config.yaml
n_layer: 11
d_model: 192
n_head: 6
n_kv_head: 6
init_std_qkv: 0.0361
lr_mult_o: 3.0
grad_clip: 1.0
decay_fraction: 0.573
decay_shape: "linear"
dataset: "wikipedia_en"
MLP neurons of a small language model. Each row is named by its layer, matrix (down: output weights) and neuron, and shows model dimensions 0-127. Each number is 128 + 32 x the weight over its row's rms, rounded and kept within 0 to 255. Numbers have three digits each.
A block is one neuron, or neurons of one layer that tend to fire together. After each block is what it responds to, as a language model described it from the Wikipedia text at the highest values.

L4.down410:124094145115168123112130119092081158168068117149116088091124097137171131129147122142144109134132138192137094110125126124116149208142120130106100128122176050085138157087089164159136093182076115156127132146173118109121137089126189151152071118157160151152121180108098093154116128193152191142169090133149122146151125152119049133123140125143099083085161120099063172130174139125065121187120
L4.down441:076194091139112134144144105126114109157109172117104104158064131186147203142113141129154082094101158140157204136125173083142138119160191068117117160045110135111135112133132187104157112134120199096173149135144143118089141130137063151115114100141161138081130146096149104146069102146017141113103097153125146125156107146131077111083159154164066143178097140133102213104098108131107060093124
L4.down466:147087144109035114140133164085134118110065117181119091111103108147094072116129148131163126096094101146131128146147144142105071113154139076181108122118167117127148113129070109175176168127155077123119150102146134111110129124112122163108071147190152111155131192080154130129076160138119086132084125147132127131166090095138134188115090157111135133168106130142173079166089151127135086125127
L4.down476:179149171132148097153066137152097081152103149164087101149194136087092100135120063062129167155152163158117113122121108148089091149097153089200138093152111111113079188142155115101132154123161093142117149136111133104208097138168102134114135155189098098156124094096139112113175093132104112150126163162177121131140100112122103190123132158103169158149155109113160131079091101082155163166129
Table cell separators

L3.down41:142190092172156130126168080101195117076103126119123074109118127101154157163120159157063148121129160149159159091108081114180133164134085131131123166140134127026108106124145091082098123134129100133103155110133105080166157153136104174137096109117152124155147073124038149120118107166126162165080160085162119185083149127119153071144115163127135110129134121121127185079074138122157165113108
L3.down54:143130217105187173108140170117128068162105119132054135101145129173136147116086139124156172075147153145168107131099130174156136099131162133111134106148098143127086090113140111165175070086064099125164110148136134111179119140173180172115149132115151114106151142096086088123136137101155157091140104172100099138117164126133101147071092091170124107150134084124143130093206147057133068151155
L3.down64:099138118177143075078124184184174120122182101105142097148080094092077118089112166136100122171146091150149113119151158157161112156127175101182109043155131132142047165104068074134168017123096134116121156115131183085111141118085083133143123163132121133109196122110134188165133169170172141170179134090143089088124156114141132122167118130162084168063114124147119156164114143086117136097152
L3.down74:098155154147158041130193134111140159135164146094098132159109073109107134142123119148048140060115122134119110104130120172128156123073156130102156165167107176114096124109131181112151134151116094159114121105152147130102077101120125174131196091088176125114089124097102147108130107087153142088131152146173140143101113141147051206116146150080130123147116128149066082119172159155160138176150
L3.down83:193151141177157138156092078132204126111086103130111138112128184113132158140122140112120115074096155112173157134126197178184155154118134119067112091161136096152138142110054096183165200172122139125073112127090147145136107125168121109144125102133164131124142182106130162146116131092135143142147102111118135158093126165200148175108130070102123143139130074089139178077137076124125132137078
L3.down112:163151164151093116135070168151098097105131126140065092108109128118183171047137086086075087152123130107186123106124094127113093152137092121123138144159086093078187132161126105144078082091090113151147169126135116143177143090127095092116117172181134115151158121163139102138127170108169109153092186155148121121096200086153122141162119102149199084072151073129134096125144105118098140197110
L3.down194:135148118162144063144159069138103158136180197135190154095087104101130118102153193107111094132117101173134120154121161091180151108154136113180117153077132116111078101078141139134152151100124120104173069101097098109105126087083135140090111128190122103131081118182057152114073164132167106137146109126130107118140145131119131113085128133150096142090147152130165130123098095168104211066097
L3.down210:097138153141163129165111118089106169135147113131104113108082109115103107132106091101096114104128151106160113128128058094069101173067142084149096113091139148144159124149116119103125135156114075151156185091119133081139110146148119141063073172170117131137171161098086086161134134101098169142114158135108146124070192085099117113139149099146104060198092130168177194135126135136111132166091
L3.down254:120130084148153114182170126087105147152090126157112104119118220120112061145142154138125112114125202145178166147094111146090139133181166141141169126122102024186098131163117096144131166142136114101088120169159145123130195137127198142103088142134146093106115088121147136178083113111151083178055108154161109129132152098146126125101119145117122101111156151114123113152181176123054144087156
L3.down274:120138146136053178142109162160192143174125130096117136106120150098106116110084129150133149165189079185107120077139115148144138143140090110146166101117058149153104156093118090157139185175144104143116094108149165080148151185160161164145126110163075078162129141136098148125108152152202125100158157132130117098083158115107132176116151138101115160125069123089173125069141125161155114139146
L3.down296:106093137130113139104111095127127114136090108097100163109175153103073189132167146127112125138131131164153124130102192181069053149071071149178158154152128089047101198131131143130087140124135136144131137116207074113087133131110072157130100126097085156132173104122112122185144129157147123109159151122152117116183168023187124117159129086178138106114173105113152135113115127145114141075143
L3.down321:156099155081123157103128133083116149166119148125073109151133115056105118086116114094142172164142097165145124127067165172138092176126094172078142119141104216126049090119149185159126114145163107130131101137141126168083147144096193174151104132143143160131100163123138143128143111123067073117181096156089103125136142135149094101105085144138088101135182091147104088160142138136189081166093
L3.down380:192124079173134137155134155136120208173166156154168096147142103125164118080082097131129159191121105111132121190106160129092073114165138168103114106130137160174178141144088111114140161135108175094088075150122149096169088111130026134134110151113110114124125141124149143074097161099143110156103158100140110071122182127155117147122128120106112172085136105119152157068135142085174107156059
L3.down421:144157137138055166131140122140183122167122081143078119110116120116111135147087212155122126116106143128144183138100083116142174165146144156139079112163148125117106122102153132148104098143097131123154099176139200119131172176112132125163144098113077146173109156121094089076133149173157146173152105116149086181205146159118163100052097128180097174127131107083073179130140086127110131165107
L3.down424:074120097154193194135043185139111166141066107087112112098077168163114167148110135142112140094181120122177117147093131166131156146197108164141113112135150105093128068145155129102150094127180173165082186097101152145123098095089083143123162126074123122142139117083093054177135160158142186162158183121088064175122068098183106115177080081127132138103168137112113158132151135137145121135111
L3.down453:139094148156118094090185079172171156093117093151189159141145153155149160141136108128095131119146142193186120119106130089095064119152160144111095108180160115128091149133098061094129105113160125101085152102113117094157091170133140154150157172116090125146129166136085149141155192148123164120119107140198066189062129088157107138129112092134158179143092167170177075137134106092150185132174
Quantifiers and word-initial stems

L2.down563:135109137099129174055163108183123147124111111154080114067146110112112085096136074150106134144096143131092109135133166171159092183099154137099090058123159123179096108139142113165119122128111214158169098121149102102104093137136091181083134127103134064098114118136143133134154212152165059144108123102112092152128136160117079184134133130147136117119141144125156114121108112130152187155137
Word-start fragment tokens

L2.down366:070090100196171106173138120136110145141119151124152191145116057094070098103173141114098108182078118149132132157102153088142071166136147112085132110132087103061108100079188163084133160085125140127082116119125202173138075125163061132115074101102105113120082196202128183071144105160105135145105116133119147140113161163116124136157060092166168142120082119127123151136132105165078114159103
Split-word initial s

L2.down109:154111144134153029137125164156138119147181115104159140146144078090158111098118143107098157091166178136126117101111119183112160109164119162131151129106148121120176108139136201108079190161105151157095110043143118074118164103164120149097101137168130097161122128183075110175134084167146154093162119158138085163137131119119102142120132118169148089129115165187166166082100143171109065120152
Quantifiers and "th" pieces

L4.down29:081154139156081076136110131124116119201082187145116135103152133159139170130121117159135148135151111120093074112131119186115111114170144100135110051122164088171091123125118115175180122132086194059194154144144135091143123139175116124135107116095154140114135112105106102183080163120114130151094114131137091185093117130098077141107184135124074146061143141099112167125101182107135150142166
L4.down48:076089119159171151120048117114112098148057156119150139207089172148089120134071095104159092079125080103203157169102181138158137112115082127100141154111167099133158138133187105150137152136129133162111147119115171068115191144117086099102092079095167087137134156193082094150163118087142163121108145166121141161073134130129154090143179123106115130142134209180144093102107135102069125111152
L4.down64:136108124117169111095169121188054080133132182107129164153176096146105088114123125174169146162108097122145103141155188090139092082089114138070108087180105084140175129123057091120140081122163161088123156141105145105111194134110103174174120197111189159118125138101078081118160125103147193133109128114151081137122156125193163132124127142114107143153085109132131160132153102163116158152162
L4.down178:188116123084193118151133097144128095152114159127098133101141158150172183123116106160115155087146131108136121127135157123187164110144123100154160157135066095179130123106139047090111091125126083190130137094164104130097128160098128124105104165120158189068108096140150110109082164104136168127143125159128162109103108107158170152111108147197113108130108135137132120150131141106177138115092
Post-auxiliary verb starts

L3.down2:135128175078072100082072136143140078153090129130191120128149199118138094144139121113131132137147102123160147186138114130064120128168134102090086186141157183138133145123116086098084134168161112065108159182153115073154124148128146100090122132173093114128168130135145067063136138141145064174143136150136180123132132103122124146157083082114137136160066074133176098195083091094110097174169
L3.down13:068145181116135135172221129128109141141111184094154136101090120125095145034211134125161142197071133153173203106107118106151092121087138136083137110150132132165098130071134117151180056147126183134132134127116182058120150104121113130175092090115144072150095069132106077147126135177138156095116159102214124136114182105128036132150147149149116137109152107143108144121080102147084120135122
L3.down93:103152174101095170109118126188178104112165180136103103089111132090134171092155170116180151138069104169088141126135153085105137142177122113119166200104119104120038128125107070133159167106084128137114155100094173186133076173152107134091159130144116125134101140170101133141172163168152128117206111068114130081161130104142152162155102116129156160120150174108137126158076100159107121051127
L3.down123:089139141175107081119146084108169110160171159098150132134167121170116190116154084125139082148076165136120096142179102082135123115127171072109158151141117178152131113207116143100113175085136118120128068175117067117145148166123149095133124094085119118144104172093171157122163099106111084071116112135202130140064079131118118179099138184116120157184094172180124155186077117171127134166153
L3.down159:083104132150130132149169130103094142126125151124072181107161053091104115120122154076090111144147111118128107089111121156178133155154124096136130093139141139115115116122062097123153149062125099084131146148127116196119079123134173164216120119110135117161110171121127124171078123134180230042067124143125084159165130147104086094129139161115119134109177138203105188138130149165097140125100
L3.down234:149146141089118128167093169133139151183142180104158090205138179079122109113121139140118120146105133123117083085152139098136085184066070125158186091106137093159173095187112067126160124107183133165135073139094101117107163147121124171140085143097110131105134124134142180130156053152156180063099111123129095125136119142137111044110205108129129145128114160211092113068130152136098152151165
L3.down302:116131148142142100101145055162122116146120147151122111129161098143096140083121111184071110150111133161153070140068154121148067069176146140124132209154096067108102103067152064103123145126058150156101124138172154111119100123134136086092128148133148123148080153155147187096065140202140119112107126130148116116194142199132104091131141159199129145138131118139119151065083158143078102108093
L3.down314:150123110139172179161116157142156150092077159141139116139099167113154131174152054127169126073063155086139100115122135128044121141154119101094146121180123169132018100144088172128136098060097180108107134129171095136148159100121104121111128196082132159093163121132109162156133072182155102148158138146165088098166126161130158146125132108098139088151101089110094108120139140140130122133158
L3.down352:115109139068130091167080106129112162111180145142160150177142147155151126131156139142167115094153096156122121147165152166152104111061128170197103072089160141109117147095150096111123226057117048092071091138141159184108112144123109137181101168066146121160130143118166085082112139123143075135160125138093086086113213130122076163102171170120161154144125131133143142098075125117131164135139
L3.down427:141159132163101126167145113166134107191138126180082149143149102114129198138085111139086147128176100167171178123146118112160086177079170166099192147131031127096099139143117162110101093126089098111139149121094114165161104161154158122154133142134118101104100099116121110081128106151077174111039117155109123105110170172159142095151071105119135149138124134163121160139125110140067141121173
L3.down434:107080134116169140162115124131124166101159151133122135083149096155123156116124205096173113136069071160076164204118115118119078138140081118162131090100130105087081098083086109117161122132113132116079150085206124071128120137140119092110061119158094149110121159173095138122105127141116150108177098055091112177143149100205117134143071158128143090084147108089163095080069131120133155151130
L3.down451:129137225135084162158127128131148176110092148078143114175095171123123124087168081134117170156085079113109146163111113149094098075109175105162054133149131101037124166163122123150127113131134056098143115099126173126114149143133131152081122150127177043097141195118145092150166107136173090157127133090104127142137156153175044095122120125121137118132106165106123123197133048118199120132123
L3.down462:146177202126097080146150120126108112159096143104092136137145142109115147094144133105148112171099112142163148122107111093158102135133186113051114141078177150091127137067157118155058071099187120124163116154131176145101170088109170154120083158204141108145162096145120181150113112144167142105123101102145123184141119151158090123147131109129074112117043114131133149150098126110141043140113
L3.down470:110108160181149133085124126156117135184083130127175129109096177143124137111126093126119165109051092066127169171082150167147070122098204153115202140158087104104124194089123097116097119135070163172108122099128166141129085118111098157159087179110164108088123136125148118126153180132136130119145148105105093111153142096181157111189146164173133133110154125133180085114159126178069097134137
L3.down496:121065172124124134088142093119133125165114169172141097152115154147091175127175072069140176117150125141153102083179077136149060104111176052184079135099112116150081159076111040136130121128089171183127146119109081116101145073138160123110113146119135086127125146107169127162128097141154167150194143099157133159107118108072065147119143049104103115133109117150117163130049142143112052134136
L3.down543:121118165079194135109049139143136173141131161094140113156102115095100102137157190127156097138122229112116159153109167144113169170167084111114090092080085130143158160118161157127132057130095218126078168122143151100147116161181129145078119120124145151148105134088108137160135155150107134162146139116158101113129119187151144174151066155114074091096148121101097096119151167065155133075178
Late table cells; split s-words

L3.down36:145142152112124138168175178169174146108065127133139130138097089102147133121088098080157073116117152183157099109186121151100133139098098159193093125135160104121129106106140130078142113187122082166113142055152119106169171149158121180096176154096118085117089120156155095143162197148143135115126140118125160102136101136127100133159095106124128067038080041172140141127092123096098140209130
L3.down44:113124187065114102117113163140185129121075100100158157158103160078152117166139110121099112116064123145134123104182106095068100140092104114119124087093104115178142111199119142146141088142129102116150164156087098158129146121132142155143137147101065103112080087130073117158181131131104097116108077152130151193131129175137158128105150176093173165156176167150129138150131166157176105111196
L3.down63:196088127143147110095193096133118169135099179110146106118086180089153115157124080105144088138117159164134148139105075067165141129134095116191036135151102117125134120136156102057123112156148103198117119112156149078151154134117118170102105106163129109114134143172155118107141135126146108141119133083167119085088122162123109108153126005099058112132151130184170175122134164116110140151132
L3.down176:145116141249103108173168095108136126106092103141119117120142155124149102082108124171192097079099163116126092099111099170143089161137116092132112118140113160125082080129176098179172169122146162133158133100078174143109148105148152088088229132117134111107120106132161067143108183146132124127176141147161123149151154149147049126205143022161125097114149092106122150138115100120178134058130
L3.down231:092138122138183193177118211110142106163131120104116083057074129112152056085126122147118112164120065069136105116139131162102117159110092051155163128137100154158166125066124178185129156111170107093166131081119149166095127107100154160122155172128121087128143183124143153130106120107155118148104139145168135171162137114160127104143204223072121084106126215106131120163082121150143197085137
L3.down245:166141125100090110186113136177087168176085176132137129137137168130118101105173134114104141134129149051160082127110115183112099116119097117156142126129167179188145184109150139204161147141096167115154082117134142076143123100116128114054115169150105158090175117124107174141092131111148096169189171151094143141125133079149109137144169077146125082109175129097084136132074128067111106068203
L3.down262:157167106093180140017113097165121070195110141134106134142104129123158121206189060148091054127176053122126087140181146158109105151176130134087134134118125117072093103082165068127156167109097218172141104102196109134127157118170115123087108162157170131108155141094178128149134115160117118148094128163131116168128094136151072115146152095083121137144191149162154089169115113131174140124081
L3.down276:126116123109183165135090146126094134198141202105134165139167147138110150113163087056148163105126100150163152165194122127082147183137144086131109150121097135145140137123152081119135096091174124175172115143083114123066103041096123095130121185111087079127138175136169117081103113142113137092119153106091191089110183152096086129171166093129164095128149119195057122086080144105139154120111
L3.down336:196105171193111071139095148172084142147131112151165126151152180106137125040112116123156204157152127141144064132129126123109155126190065126112124112166138150161187146096112077116089142146124088134101118144128133132166081157152119118097093101097085136159149138087086136128160168114116120051138149105109106170166145166146165143105107152140146112150104102121111133112122124133126174145134
L3.down342:120105165117121172135127144155163138133114184140136056159070154145173096125126057140173178148098099177134160151112188099147129125148147082165135096092160084095072096129094151122166106057142120114100076147143111164107147131180103154167154087149149159066124128112179161135100147130119057102120065122129140176089175138141150160164174087112135156141101117094128165101138190109150098141102
L3.down355:167167126063136156133112089165107130163163133060130097102118211140093089115126123149122109128100171156125125153084094158140100207181114148143143101106208122104157149129098176170129142150156102168142116145133060111131152167100172160153116214120102107106115128134114123139128175187161150076097179102116158148120074105159093166193179162146080071129076085106095131125080075170114155176149
L3.down414:173101076123121146108107094112128167158145105107133138164144117161096101136061091129131193101087161132155103130115133118145106109115136103139133132111089139135145159173062130170107091149196024132103066185121092098089154187138180104085119131127155129074083148125129134106131130115080078080082129153120122160110102116155150101119140204130136084060080084135165133146165086183081133187176
L3.down460:134103165136119131129097119100156171085151149116144105157152143130163176116086100135087134079063138226135160141145084110124101145128123160139216142120123090097104137175078115104142145147100124113132114153084096140103083162112112098127093136135182114144139119176137093101071160109124070182138136097121136091077083134191146089107110139149120160055122136118141074173105157081125160164202
L3.down478:158088113185097096164113145123121156135101104117214140114072075172104075121103094114103151100092136090114134112136142131131152159128152135147101093131159176122135159167114062140093099168170072110128096072101135138157079139128183164106132109134158076122114084149094068127184170112103120160144167026122139155112117144130200185129136167202150155110137110148171138093161131163137144130128
L3.down541:140129191039147107088113152190167109134123153115094122117137118105154048104115071100178115123121168178124111094084121134115094129111141152108115109164147133130117170141116072169094082153119120127141149065117163090152109124150125129085160155099130136153076104152117138159095158103140157157065181134199135113087142109127060166152109134159046120072092117098087129080157186147101109099112
L3.down572:145151112144122115118173116118104087136103116135117136195175171126135126125113101106085174084106133084087129165143135166099094168090101087151153134120170102173142069069111177173069151125174141144146070132181100092153144139149187132101090133139126132102082095087131165067151137149168111174102139118157131126099185088170126120125079111123126130114156107142103113153115111119123169089174
Split-off "ad", initial capitals

L3.down53:112133134168110138080105153167155151102154116153152177161151171120116139124095109118127162112106089149128106179118172168145146111175094137125143165111120134087255097118157093126122105178131126091109141115154127158153057106100156162061107145161163136098116128097086049165131091175133103106131138158143139121110141084116055220128138146079193094121134081142195150140081109115201115090121
L3.down113:133098079118092147091151103215112124072119167161121180112095114129176147095102128091148107161112126126176140129124135201185165161188129115103166130126166100115095147172165112130059170177081206087120058128095151120145071091120125152083178131168128190112163128135136153150146115104105092106127085125122139108145138149135145102169176136139115067064124143100128105112095135064160162103121
L3.down157:098101110131140034106076140175110093095117157120153140093142104100150169090175159140136140192110107137117094111083131136127139139177140137101161151162089085150084139096096085120162095144230151153123113165089131126120147104156138159168162201117182104122079122150122152080156087164151153079133126102134111149207109123083125125179130137095106073153121183144139106105126149104118145154162
L3.down166:155140147147118116115080122149135096110153156114134053122149123121166184130098157162184119072081120153088149136133055127234094085213152158142113124190162099116131150137155076148109157163083134124147130150142096129134062139088112178186132061127183152148109073158074139125115098152082110159115113144125072167203199151133119109129164112106141101149140076115177133128123134085144131132127
L3.down267:160173144108078133185170149078150123088140198115091154067155110095116145199207148080133109167106155124089127161187119132109116064110118074155142164085113097133158153141139084095120132105160118130105110163172108149141149144103126139145095151140179090115105097134136107139142155157168147074129109084100077098122107095139132118192149170121130159148130111138208166084185106103122151127098
L3.down284:110146066180103101174176125110122144112129148110138105160139091130143086079116049074117127104133168149085096093163111130099163138120157095126151119110163137184105098140148097110160166170145127140129076159109153162120115085096058135049163109128099121139117100168135201129206167101088197137133132185176147130130143100093123154179230124102139186123153138124179161143089137086168109126083
L3.down290:120086126116155161156108123098124099145100102124156125204117166194088144100137147116137130112083131148094106137110124131103132074185170184126081116114129101189124144160110165157057151106062143137166148141081152155149151153171143093114144115108112193110116123099097125101135119185122090105162161136082118092109080186129139149198120096181089077096119093156127163092071125121121142136158
L3.down316:112127142135150023141123158135117167084111115110140138157129056158163205120088087129102183141152163115086081117115114140141106150128078110115120138149130027136116120127082125134151159130175126120179108140160141180148117125126111124123111111140130110086143182124192175105147135093166138138110096094113142106117169121085153140170088079128177144084111089124133072161077166144123153096160
L3.down334:134208184096145119139068111121181130105134124152155131131137160096141112110137056130080080168101175157183080095203119138082151180124109155088127065094113147137177148087110131111095110083156148130165125162129167149140112107141158142170145081144160114072158095122111087100161170111140125103178053134137144111147134144177087166148153112117132125150110145167162142119119152153116134131110
L3.down354:133103106134139195180188125174141090146091142142157126082143110082127182164156175108191127129150111189114123145093113061206143102092132127070174080048124123148145110091071129114110168138139120132135189140082125119129096149149131136166134136055161126088090085164140038200127114115135067151140115119176137157151156150132139130047152144087101092133119088189134118132140153129105110137119
L3.down390:085114132123075102188122115122100140156116141103192094184153110100076108159085101136149151093096141114106112153189089126172130165085082140112111160151103117148143136146139142106116107128100144147199155141123168122120181084076087137198116120166109149083185013116138158092187126070153135165197135085101117170159087151175066127137095119111127139081126149154139193161090162207101151186137
L3.down413:087130139102126062077154169117126168137148098098139075165146118080151120140141123129143163146125123107120077120144170104125133115105112124161126146143133115181148120139228111165098162106184172161114094107123101077114131173152040162124080127116119130119194152144157102143129150136076140163130083112078128107159110100189142052157225190130199087091111132110173133069098139092171149145096
L3.down416:159077168121036122065072145137156116082038176116099151106132149122121091088136125140130124170105087123170098109150144115132105139221169166124075147148212143182139083127079094134141123100117098033156162151145122167168098090156121148120087115167153093155117090093110131143132159129094126129083131122145134179138075153116108150139133098135140153126146112145196092141102115095103103146107
L3.down431:162151141166097165087178158105146133121155159091133066134129097071112165141120096094127173147091129102069135125218157146107158128128177059167189099149101102095088174110116174104105110102115112140070146151136113151148116150126134083116185157144099105101125178117167159084144132081145107168132142195124093125151112155157129123137111175099131127126095158148166171092126153173088120095119
L3.down522:154130099121148113113116074121121113143126138137116187041121115167128067119154153152145110139149170104133101150144143113164069155085099129182201099159169167123128179136139126110165163137139094098160069129097147122171165066198083170179159166105106146120166082080100135143106123166096134051102164133113153147108141116125132138156106090163157121073128145124173170143089095112118125145106
L3.down559:079109085052100143140111108122167129101116147174208150122093126104183139155137157130121136070153109158130150139100163157150132151148110188146122144157156092124115151150118095139120151149138090062165118125118123137162097086127076156174153166156194083085134137162159029110132058141112175090129119099134077088106085142116162123147134089136151144095145148137141128124122130075108096137156
Word-initial prefix fragments

L4.down138:156107141180184110130187082156093150075136140159128148131143076058100098106060109179102134172170195139132170135077127148135102153102099159154126163177163120106144168103137160119022105131124133189155146126163127144141115089152138132131080117106135156165113136134110166106124056183142117155133089152126094113162099119140154131147089119103124161135094147112114131086083121074032061125111
L4.down290:161172121100149166162078111091128133165048175127126112106121074155044170074148126109084152188138151183129099097145109078136105118106104104122152179126113114168113119118171112088130164100124110156154115135123165171154071129103140130175129210126096098149133150165104179113126175100167109083084070118086117113173113134147127099145077096161121099115119091147130140109112144108161161160144
L4.down461:121117110167115146177096138123103147127076149134155110135094152120128079098157079133080100151125163065141145110103089172149119086171143101133128148119133152158132141127132158111143129116117157109224107149147120091166137119114072200111158066137122111132118183164120136083127109183115111146200123095055082135122161107103162072158166066119073122144157169122212133112124103114115168176093
L4.down532:142157159182120131142091135148124141093090151103127104131060120105112127039112135166126108160155112143095118137118185160117082082162104079115128148128152086119149101081112130163106135132126093103140151073162153119093119120165118165103149103069121101100138154146098115167111110090153126191111163089139164142190158175141078096188131190133141104072113129142074147115146156148126095154175
Word-initial "s" fragment

L2.down312:095125128144089164091163173130180098101078157143116151145156081136153162042135068151119147118147109139077097124130087093155143101117126071127147126163140086122077167157145116118174150111148143105157119150145093146217121116102136151135182120164090094128170119131164166161185138113118139102116099122086121136150103160144076109129147103096153091074120117150141160157134131117153143207178
Re syllable fragments

L4.down17:148092116184121131130102087101108149117153095116145128122107175186096116106117147130077138080082137070108196094126144128103191098102123151077128127152107165141117124113136099136106139179188161135088124135177139153085076110118159137183124123144111167137097151175149078173207130030112142175118153111172159152072131153157181168131091105210149159080158089140130144111114094132132098164149
L4.down116:171134123157138163126087172113138133093029142117094119138141148180089090120111053122115153104131178177186167170149119094070137132136162097178183149131112140145209165120139107096077113154193117137134159125123100166192094152128075090153140099130099095208143059152109065117185131074108157136141166125121100147118085151166155161185074135132177136117100135067127110127099118111036156104148
L4.down462:149107095176158079176097141102176204132119139148180161106108136193123116152102063147116140063123125179128144127182134133086189142132107152143114142168188139093121173162185100063030094108127079128132116054114131144150084136137145124102093115148115111157109120151116117089130114087135167075104120076098128170118133133126139143130114117186146201086067123086152130127115142126110150159127
L4.down514:157121100163141100110107148160152141116123111102144095122100108175152124051120072151122169067085104141142199141126106172124143144140162110149178179087128180101111128112101116123084130145097150157108123110108091189173126169081165143189160146101137132123125066123132100077127134151142157096168107100116090158117167127162132159150084043135151147079114148094057136123148124171160162135122
Split-off initial capitals